Weights of a small GPT-style language model, trained from scratch on English Wikipedia.
Training: a variant of Muon for these matrices, 823M tokens, 6276 steps.
MLP neurons of a small language model. Each row is named by its layer, matrix (up: input weights; down: output weights) and neuron, and shows model dimensions 64-319. Each number is 500 + 40 x the weight over its row's rms, rounded and kept within 0 to 999. Numbers have three digits each.
After each neuron's rows, "fires after" lists the tokens most often just before its 100 highest values on Wikipedia text that the model never trained on.

L9.up1884:545540516468453514555463466463473461464551607451637455558505418507540542553516503523498514447553432485476503486516504482455528487462495529547489487525521479505554550535532594460460532519550560489536492468480581543546536448461476435459523440488493501445553529433509498483446586519490445498493529545463549485543516436551477441495466528526479521448481481440518552464538469491583427511479586532538508433489494428473481445502494512456529519526551497515602464433427504472496544518503519440562512448526513445466510463492450440457431535545472463520521573558461458535493510481426502498565485542469535499530498521525486556529435458553537481602459457465490553531529506532473579442468500491486502522432486474486509575479540500529435459497458440535494456474534576429500479528406476
L9.down1884:519441437546528595509486559498466500568467504544496495488543520522434448441457431494498510481536496448527437486531445452533431498576462476475497532456412431505462522418437472539449434546451494511433530471529498434447454555495510572522538556523507545505501567552486539427501454487550502497533436495568489541491466539477518511484572492519439519544449439532463467420416460530528499545475508500525535607506559554502486492586474432547559522515488538455494472510477479467515504496539434471544483488507505510433490493538475546506518504534488524515513504465486489467473500526529547541452490475492454395485547491471477495519514489494457529537518497543500524460545529478463538532431485515544507457522495473460482523460502517544551521479520554474493512509511466481496496558408511
fires after: "\n", " |", "-", " ("

L9.up882:481545487542524509528495591535489555465524506444529462507519534503422433532537451455502502474535459465454614494532477556483552452502464496550495481566533478486477504557448478580492517439531490452511537484440476461523462494558600560532503419510432519512506507458513481450436445526520476563473523506520564485517504583462503474471523471543460474496453467504449585448505485471565476466459471443531541501433534506506499517522461503518511496468487557495493471485461472494511469443546470479369518500450436468442515495459448523490520509467508519505531528526498410488464451536563554498449460490496506474515508440411552518538462483529537455473484514553533486579468526508443517472453534442487477482465526523460447474505467529551502443522512458519472489512436498478539498471550466
L9.down882:523495511541516443485515482512505402485500468539479546451523454601552534432497412485528448524463517520513520516486483504516491469460435492543501430428428510533496557561477522408493496511413499519490514543466531446500514498555522429476493476489518458498473549495490540512487506577539553523495502515511455516519425430531557496415543489386434486486536480446471552485507521426481493482555521476541470435502483535563477465521530551497448470464493477522515518501554581605545514535436484491535498523544496474481518545479535497535469564551469471519453539472550505489455521476522537421510451516499507498558554489523586466502506440514400532527493518481515505426584471505479486478489531489517461586485425492536510487511545532443583486502499551476560538506482489521550525560457492
fires after: "\n", "-", " Date", " |", "."

L9.up1972:506464520481433429466524498502535463521461524515435507546501403525474532456517534498453457545497482425522550411486473433418552520487491584497572430494536538527521468505630475540462476510510499548430475476471519517479478441398476482516486580545553587454494501437482474529479515534498517481513485492494580547516490541499536466572410485494521516451571509476439370455529528495486510462513532479445457418563490480469478464515493477499486514537452445499561497542521482533451505426424556505571478484527465508512521544498467432548543510467502504471520586464592447499503514457492488558443492540496490452456522532453539562497488445506530543485480462552548533514467519580471544498461429549493488553429501476479480470506431500554466536541439503525458534490509459524554504471424515
L9.down1972:511513500454500514445484474526470427467491504499466491503532507404521485487451506562547481487455467505452566455534473539462504505545533458389460525490577490520505509484391492518536499475445494516482511520509529495527499490504484493458504491513511470442485534558464474522594513494486434520481462529455549422496505491475488454451567477506514508510490480565476487505471521459472453503517524550499495508518505491425514587536423497422520492549504500529579518580542482525442493520508546552536480517478489438527497467536536435557459482499552534417482496453520545520422475547557512479477477581544517441569505525522497482476496518497510569494542476450475453472441527517469547548525505479442413436535446501467482532521515492492543479565553550530524452570536431469488402435492483
fires after: ",", " and", " the", " ("

L9.up1478:557508537502445559477588492474479443528486535509523518429516473515477483506506513474506490515507542523433525537458519533468495485497533532500544446464503473472509439512414501487511492426533485412471511551488479597549568434484412550454464489536493515499440527561500537560506497468459539566535487530489519477488479522510420565465452442471481512425551512479444553472431474516474525517531481460486568488541518479549411492547482570425545550545515510506489495449522531551568504472497530495518531562442496437532534526503548555517486552505493488520490474518548501537509360564512464484465490474387483478560444463559511486472441463518478442524460393475531376545489505497528457442427438613542471566468486510501544533550474535487479450511552492461473518565466539513471532488477473
L9.down1478:442542454550538536600519450462578486533483516463471497519495485557540474487501536555445478488541548392521522523534432509485450487499483603566489536459483427570477525565437546574476458418547573504513460522416468485481463433498482536466478521522502504492471516470498489537501524498481450575573500484517466507499450537465498451472485530442590488481527490529540521524493504469466566495446486556457414480548503528472548496520487528634603497527531520471559484501481498477488592459480504502529568556488508456546497552442487500436454480506507600505523514530475550541451548412494479482452456557539568523495521489490477558485516446476483501498500456477564542496509484460531477555475500518488533525510485503456546548438468540586528529565544529510502483491481484507455508500511521
fires after: " |", " as", " the", " vice", " a", "etter"

L9.up2117:544519581383485533480506512417452460590424529466540470544510517523510519573460525592534506553499524487569495605472480535517482546449542477463490491476531500446436519496602456471457513518465576463546477495547495528497445533511439603445500568493532439446486501453512515501575520472549498542508513470535607537468470490456507431482593574506564527488521534531489486525502465491529474471508436469463547530525458474469577507513478522468510542618472485485501467538553427508510525503551531574439543460466516567522465499450517495453567482566526512489514521425535463464567571530474512491570527564491434466531434484452477460522485518509532496422476487486463552535505498534519489509467532494524485531484458476536479553473548496489420515582460542444396497507509480518493505454551441
L9.down2117:496537452570544451498483498538515565489586501516503493423491575573445603440568487542549562477532536474542557451542516535518467522526479495493479554526544480560490529458497495494492470517545498450490507441514480484505518454494489519538490512489427467524562485543429461449471426552543545488538457404463465432535545444442492517469465478493523488568472485511534497452505543482499436522518516465573487541483551559498472522504482532509520470488553494490465524532515545448522465491516528486545461589538478537561499490456469460485445490515426462519494473629529500501500501474533536461522513508447496497519585500493551523450503545507471533456532571510427414508525456488531511525472512495501535501530479519488464555562482463477559492431509513494576425498472507487519556546499419
fires after: " Candidate", ".", " ", " Party", " Votes", " Team"

L9.up1521:507439507511500532498495499444566474547495498484483499525439597477524512527474522511474431509453521521561519520462528489554589488591549495457499497452405551524442523458564487508560506487438557452409555434526529432493450411457508533452495536535529518480498508472495445535432495512569484458519524533552512476461521456495519513519501474512496579502461499530486513491560468540508434481524473540561501454468521493504468573568437526449512437485522508411495472466474507514530451459528508512460489515523518485554494552479543531490493469470568523486429532554471638537467480467557530473547539529593517536468464496508514577525444541541524449547483500461491504498552523510537482527517521513490532463521482534507410488492452498526536542530492571463514431522513507429534517486455484
L9.down1521:535503451421503452439501466550462495453553453486498479473500425519454528486482431490545545492459550615475523521433407454512501464499584454553452489487528475504511453507508522504500468530541451527496460457515449486485496464475456458479498503531517436552514464478519464564504526534509572470484469469411525455558525527513497497552489586472462524473543474523549487516502532470561549404476487513537472500492456509523499553517484502513482568504493532551461533506443530510493540559447461531407457534506448452516477490507559460468428504539490456492538453486551444433499501552570445514507540509476510406564493491491468492528503488466500463494522520495572516522453480509493495517461478502484539444451595482494502515533566428535485515533518387483541518511535455470449544490533615
fires after: ",", "s", " (", " |", " vocals"

L9.up1276:597506517511511487496497492442514470511428502526547462454465521468502510523570541467488499510466482588516422513513442514484546469439564539549550553515486582443529454536540489510532486549515490553457499482507484420482490511540526493530548533489435507447418507486482442501478522539553514473501539464461549556502508471483596532442474481490466498436531463451433485515540451427432532440515540517501553437474510441517506492462531499468536471488463533444472546480524479569487510445506490491457517543481506458524484484488552503458560424458462450536481448459467470462491540440493500510559538478492561450498478512544430483455536517519536458458475495538498520546523586519379509493552519465459503528502535459519645502432475527501451510546506515539489544506474469560474464519533538
L9.down1276:486505483528524488519524566524530467526446488470484490605525500464517463487475424502550529454432429521487483518581566462510497490478482503622533497493505536464555494493488511552488569472475447569480494492444426463460467527518463540488478465490485496572483445494510475594517510471471534494520547507473470475485492445535515502472446490484492575476587505500540529433460499512566525529555481493555508486588498547584479524441464497461544540513519457509555493501433472501429522521547502546461476528528498440489519529510539505475459468504440553531476449510465510477538462493485488483451461443566510501444518530504490517459433475415526450552557513515531500469556459530457465369479386554486516450583569464527615456503536546521510470508526510510531492448526552507494502459485494
fires after: ",", " and", "s"

L9.up2384:457504528444509573520578592494556474516407556500486506440527529492478471531523536495476477482417549538478502421450515491426522546555505505471561487520472534502519462485548439529530480463496502471432501545457521429471462500483493487472488503557572466498507497516461564494479450472569485493473535521463471485572488575466469518529420460492471560518495399535495543520435448462479487451501463561477583486466502459472482463593408463465509481537464428486478547505552586512560529461494510470504465513583493447451532475514457470596475496478543566493459537506532600527477478505535468520491554447545459486513468508531555516548509503547472490466506501432516491480512465516534512522504396504483468455488512580493384551485388554565522469528505536470576475525482462507471514505501549
L9.down2384:547558440481511592536539492507527513523500476515503482417530529515420422575522385477476417504517459376486485445501593477441528525493460508518532565480514477482450510412473440517512505471494545524500515534447516484542506540550461591497462515504537540480500481536520514553531460558590518482465557513447514489497527463493460491526492511426474495456512455572496463527492412453473528527453464546587515530533450456515545459473524497461527489554497500496576557432540525443513465483511474469474540490509500507505555522406509479517468468523501524572499542538480530509495553413542479511519576520428492482564488514549490516474453494500501524535514477540483491518580440470588498461462492514435536458478547537426435580475436512522497502503528440487552472507534459519459501562565533
fires after: " the", " as", " a", " became"

L9.up3033:469495503441440589490448481497434523574454463465487520498467487503413504476513499526504506514555438457511580486541518471514526481505487496554510518463462540499534483472538531459559492521494598478445481489487502551464446560513544558428516430511449504493509507507485527535480507579515420527473482441435518451506517484438538550521501489436604490482485490561532497472437411515516491474526477546447452513580498501526507579441519522483589506494516546553463414452449489568483543440516495509550460496440549494427455439441518522572493475461479505515543493539572554398547467518430469437492508486511505429523467528527477527452489450475499458564481546537448481577507491527561496546428530481451462487549451490494497499526562564464478459540486466482477480489428547506501522500539528
L9.down3033:520518534567533473523532517514548498578529487495533487527483533476492530470479536434479481504561448492470503465518476625493489534474540470511534458493507530545482493572519475485439521473493417464473518465552548519500471471490524536498458475492495515442458586497524427451505509515524542512491512481490541590498504533493469538476510520520505435458489523483418522567500545593499523419460528501517543548441529545512400504504508493571457508456498513483543494484483488497519487589622549475415521535489498536450564472510474502493484528528489489510455500529448450478498529499436558540505507549502578492484499536504554482458515518592539472536519516500517503526521516504479540492511481558487518416512483456523490457458485514494490489522457539506456532455541533427495487495485449
fires after: "\n", " the", " J", " ("

L9.up1634:477558547533469417542514470432523560440452545458529526477501566557487572469497464500519583494487499579476539507534556478517556495520503429515487545504538557458527513477502540510595540498529559442507481495543462473450500453563530552460504518470530528497455499482565530539422413552501383464541552517485503524506443502522528508536524486531455451542452463496492442454473478509518496497512577453546547486510461506506487512541530479508490510479503578521445485463477492527508435474570587477467513519429495518514468480515455519478491446470519496504489467540531452565510482495498568483508465567486419482510504498499497465501401486543495510483533491470542528483476569607487507425485496585521559456415433507578495378460518540593491532420549441490483506501463500471515525477543506
L9.down1634:460490522520470479486520595494428479532424495471526482476531502521503384534534509464586400483469515525552499531548497396508498504599521539499455564524495462489489470539483512555526548525387511498534554543522470480515456413450524434467463505516498414493539522563481515520538527466483506562533443513439418479510491512499465470504480514535521409499528505496471539533551489502478459577483494565486502504414472462546550492461491524448496501415538530524594534478483473526477484501458472463553506527555546539544571477464448482557527483461574463561455557472503473467560489544464442587422483568457541486440457545516428509434549482453511488541472428480407477496509468560456526512439512511487532476519499579475511495526499492553497484547571447515540550508484500495474489526528471
fires after: "|", "\n", " the", " Mar", " Cup"

L9.up1094:550454486497530531497430436483457521516416504542496503531563489448424500534389488474517473602514524449471478509487460509520510499459447496429476551505459592486489481474489494555525563522523521537524512474533496463520465435460506385475486478530540471482408494497534456464492480484540558488468517494506496481499603503502474463479418479548488483534506505558432542483565512542521462510529516548575584581476453473489537454489492505543499495454531512524510443493467521579545476460575517479502476467513480451436479489543494529459529526475576526512485424493455497438486499554434509517468556472484548523510553459503486496525522449546480468497582495511490517491594535509518518514515375501439502489536517421479520536481501459451545426462511497502513452476452505423472453506489564
L9.down1094:498563487499502470501515545501496557492518509546540544483486597525574506439489501448498457506528416423497473448489509485564524501544482504511534539443501518531579533439493478429540522504460523516509535435483494577481483427459480469547490525447515539529492553496544451526535501472528491514581525488513550490434525559501467442563519515486572450454522559479445564571488504481456517525501496479461459409501561518520476533493517513536496505512434535514462500509526433526457452526502553496478551508461488519491506527447524448560464505493482497531426518490449484555513495483464488503468534559502481426420485477504533524519585493602494561578493496551576421472554465529503455499492540494480446581494492485560494512547438552495524533481448532580466472559470516503513602537482481
fires after: " |", ";", ":", "|"

L9.up363:545571526508438581470485494472464526519496472452517527502547548495529535503499500474468521518472482489502504465581511532426497551468566488475510495507435461488525511532506505633514526553510509507500533483469443504506452558494466446490504582500440499566460562550416509445516461449471535467458491483462520445567513532471513464461499488480526586504459504514419461626464484542469459402479513536505445466514519513487554514552495536529541493515473525518485512451485484441617472554439454494548525478486484500509545496545520511451501447493482505463428479511489556533531514472542473471514481505475468433447529464470502567503607480493491501486488400524531504528545539445484491494534485534468407490487519455449476511491501531487471479488522438506418534517544526473419504521434498
L9.down363:514450513571511475547540529464512470518492575500522485378514488487458527445456523559496559491484508469466486507460449491520412481475479515454517571483538477513502415560493479505506450513520460494514474496528622498546586433539482530536476494473485483422554548568547523494490450408523496486506551517445527503452518457559485459605484528529540460559471622466518481404532606493486510579491424492531500484488461425506489517483582501528500574448511510493578544493473484547569478531500490497513501463476488502505437560542512559531488519436504478523545519487494473470510476430503583486469558469501568505519521537465512492518490477488535495524506509519534532519512494555499513484448550469527477470509518578551475539471492466501498529430513519470511485535477553462490496487453545
fires after: " |", " L"

L9.up1724:498483498512510419537500531477514470557474481501537479521447460469476497492516472469468544574457507500432476465520530489509466556492438529485443518516419506527552469514461481487588480520511523465482488462521502455503512442469477519530460479512501484448469549540483532504511519511534509534573469516566559447515478499541505504473484466530414459453478445494501544519556622534480498471444500503551529463509439557457502491518516528495493480547577507499466500490478567497526505462481562450474483448490504578492493505484486451494510590527510539505526521537444496475540485438484545477523454496502481584536548430487555456453478463488496436448403482513477415545452616452459533481472457511589494491543459487493530420493473508501523519477527502517503486530522444546465485500559500
L9.down1724:522497379542478525508483509473490460535490443512473517524539539525476525513514430482554510478510525549548463531496472498476503459550479492482497515466546469482439553524569538533468471502435540512472479503455513551530498573528537604518491489557511508487479482381551443470553460547512527459526510428480492398474518520485503505465522530515507583535484494494509448433461529508457510492511487495495497435494530421531517443445431499509545569377415556439539496486478480518479468526492542467558470575446520452528529543534497424479466518553522467476461530521507539589444468560464462515425548544491470538444379581576487477433494494382481522456495501507518544537519454537486458480513561562453506510488462507449509529459571520576462533471502503507488534465463546505547491505569492
fires after: "\n", "|"

L9.up612:560441503444481480487533500450448527388483489520567472481483502500413583493493580538516466481510471512517509485493465480539473542449561500590443622542506511545481430534480504444514519511460539427541544477485481540503495542500462480474470470507531445539472430451513506476500449528553528534492492484527446490520542481507454498455498464475462573581561485481551554475512549489543475567479515564448527526531475415506485474517493567536454605449530504504473499538509551450557513501511527460559524551466447453447453586509517488456513566456491502487510490448454474542492492460459540477485567499473532464509485431434504497392519515468500520433535502496435565480547469513506474542472566505544479571506469476509466538487526490571471466461536530508472485504489569493479508486496516
L9.down612:500486433470456485466536478559466489487506549521471496630506500552532552471487420556577348556499471471472540483527448540513534499484460465644452503513520453563487534458415446502575501442457491557471448523498456482481454569486500445491528582550532507543489538455511504474513475505513509491493533463480449530541455501464553453469454552465548500471533513488517525539524469480532485498476502539542539459541575476493417499481506529510517518471557466527476370586511491466463507519527527520529538464496476506492491536438531517557472538532549465483505383441519500469514466404547506528505547414505520446432562477400506541522577487510486436549460381490451512457577531504507472483528500512457505532502537466416470407528524544513455443545494525490484503493481488419536479507503538
fires after: " |", "|", ",", ";"

L9.up2546:547483537591473510509485509471523436474475573506450441495488474502481567550525468440456487531526487565506505541511463509506512514497503571454569585430503490541489510526516479570476523506492502541560553530490505511487476530452477547502522514446469485530453469546449518491484523575493493522470538551487409498515481464455472524437469483451467526481529542566487489484466565502458584457480460589496454532406416552498542539543506458547513494518513493527526460530463539451458505506455508432546476492492514471421506520401494439576492464449519614460486525528533479436481525509508463434567540611562511545464510496444503518521506423509498465470555517437508507446535474520513586465493461451501515480444432480424443588519492519501513515536484462421464495592433568518561477523460494
L9.down2546:438458532469491457545538504521481562539506436507534530549450506526548473511543556589471523504502510470554464511593490500517472486510506474536522569493497504478523507537485530487479544467444537502456491483440484490481482469469502540549551494518535530418592518466524522503452490460553420600471502471441488433510443508507551528456551475416494486483497382517484505524504477546494503546462487548510459523458555557484442370534546459463546508548493459503551433489431502532501601507522572494552542461493440503468539438499511508453497498532533496429477526548492488468493527485514499434521512453520511482458585522523448447528452428494509545488425475492453549559464480514450465452464487491465533492518482567542441464461453489534495479474462516558479506524472543443524442487496569
fires after: " the", " is", " was", " ", ",", " also"

L9.up2387:478426471466504555552556542540510511419457520541493556553505549407488516514534522476477550435480483494533523522505467462515550462419443502445496574516471487574529493450456469487476492443481538510453518559533604570513548518474520490515523466526517523500469510416489484491536503521538462513489469522485483549450519532465503491461528517542563484434526537431490482535520501502478486467462487519518551567491536548546495529504487493505546559517564514509483463496570549529454571571574533461525562502457522466445521507620564481517538451505498555455488522514486442444503583576551435581498526487495481482518498476480464492523464524560509555429467403485449506539390494543433542513491541496538487547464490555534428502431467546518448524466512447457583441528471515506463515527431467
L9.down2387:497513540436467547532468420505516440509475514453434537456538526510520482488512384537483589500433535517486515566482517525504500536528561466532510533584501555481510456500433498469526533524520529541508504581476424502480523524483462458489483452550431507537522525523484562550441493517482455519490436549444483513527498519510522505484507440484554464570477544446489483480533506484426420462487525480415438533531494436604538551543492516501493546575523523479561491491505530534454471510524487462525469463517509459531496492498514503572415513456449505528520496501486528556511466504488558460501528510522478469501519508533515481532499521481592483593521525594507501496517530443564485493505502504460560490489521549415468563535531490472541541447515444561419496428469431454558465469551499
fires after: " |", "'", " \"", " ", "),"

L9.up2549:473496533498487533528525524523481498505483458570518514475493488518548501478503488471470540496580472571550542505485527428486446591593531463509517523508516475459458532419505447462497462515503462479436529486470459493468578499470465534524447551496437435521463534443456499483492446551435430506543500538514463454462579595506436520489520513518681523483534489487399426498500555475536537560462610535519528460511610434541544467500540466506496536499455495524446490481521508497482503479510520474545506451458510420492472539484541501525490530521549534482467448474510469446561546455490424485520493458519433496519469445488478571469516472485417555511540481561490504530480484477501548488489435437516560531482531500470516504484472520485549476550514547509572497455494469556522522512492480
L9.down2549:511538441525524477441497483498482542498443581550582420486461509532494602525523409512512521433485554466479564499499527583458538449517495527544510488480534532510433470524529409531572630472506490506524459450523524529512524525497486459524486450475498533444469438519496510539499541530538506527490546537470474542514467472453539510547429471536438494486450472493534524499511434520503479432515435501522538464460456532494531497504461469493475479518530515460564489442483452488533481472482569549474454562472481463478494443455489562472515460523530541406503485489500496534469504521461518551436484502494548504501463570489543540414486510528555515509508559502427486510464570492459451533459450577541442486468541495477516522549523541524474405474527468552426494465515581523526541565457493
fires after: " |", "."

L9.up1138:535492506532511547425467467538373425494570548501476414540513568568519492430539543556461587452502508542421487467511551516494437529455455485562460570525534539521516550471530447502451509471403452526538482501564488549496520565463536537497534486581471468495523504467449563476510544532537492514487502517543516492425503462514499522523449522398477438480513494515532459511517462469437474480549509520436484530550431503495451549477499454442529466455493578530444472474476559491497495540477499477480555500477520455545522468564469481500513504476432540479483442518521549507457387508556563546464488546513508451458567534461421482533469478515536528523457451513514512500494466497486496516517504442533493496536501535466589372477527479550506480456498439493526455561442489497443481502537498
L9.down1138:490491532494615521509425546495497473473453522468525508498484464489509549520496565456553507534486468563519549444464485472490536532527546527490437531483487443514547590452535503500533474527470517533542491532476487531529480477470495551595541516567467524563466564556473537533486540452491494475574511449487506506547489447489551504569488518533491574527453512508480472568538463474521489543486550517509524511546537487535510506557519505506491504495509467574523448456495504519470488478517520460474499495504492549437500488516419468544525513566468501505409498542490521533541433450414554529501466424537502494614505426536494507494505500508491472522493445469463493444516456492521501453435435476475539453505511482523410519588501503517483530445566492590523625419477560555482508555473430
fires after: " of", " for", " to", " and", " over", " spent"

L9.up706:505502430555527499459459575519454471484505449595509463520479538516467471475513518495471492540498465504513493544488595507568426473527542541499462488471503503586500456444497523584487382546511559475532455520527503550486475547499513497489514441449525486481419564501522507457538511508531566503466438515475453485484495543492487581489538541553487512503448496501582523475544479481463543508506490605456542506467484482508592448474529521473558471517511468453516493524478530482484488513502556548518513484494498544528464501468553508505470463491456528468475470504466558546525547488555486531510534517437496467460512544571530445552533510525551483458508529517459483581456486469570500454503507447463469480538556503510470401462501443527534496476445446539496496533495463449472525483498488
L9.down706:456553435491583506563500407479546574495462528447513472571468514536468529503504444523524513497571489469488526484497471588465529548410423451533491443512521432476594519434536471422522580536529394491473530489507587454513515434480517473542491563541536509473569460537498460467465456440455479462458537530602536434555561489504512439486470489480536521541617459509445485543466481582455481515465550429477460541602544471505447514491464494555484490519527517480508579452525482490548486488533485504527505554478543478503553474495484479526429533479506483474491458512480417500526514479552524492455521549575453536546496457515470567489544517463448525537493541513455477448550480469466500523490517558552485509464496495465516523531564511416472529488479500403503530448460571523519401473528487
fires after: " the", "The"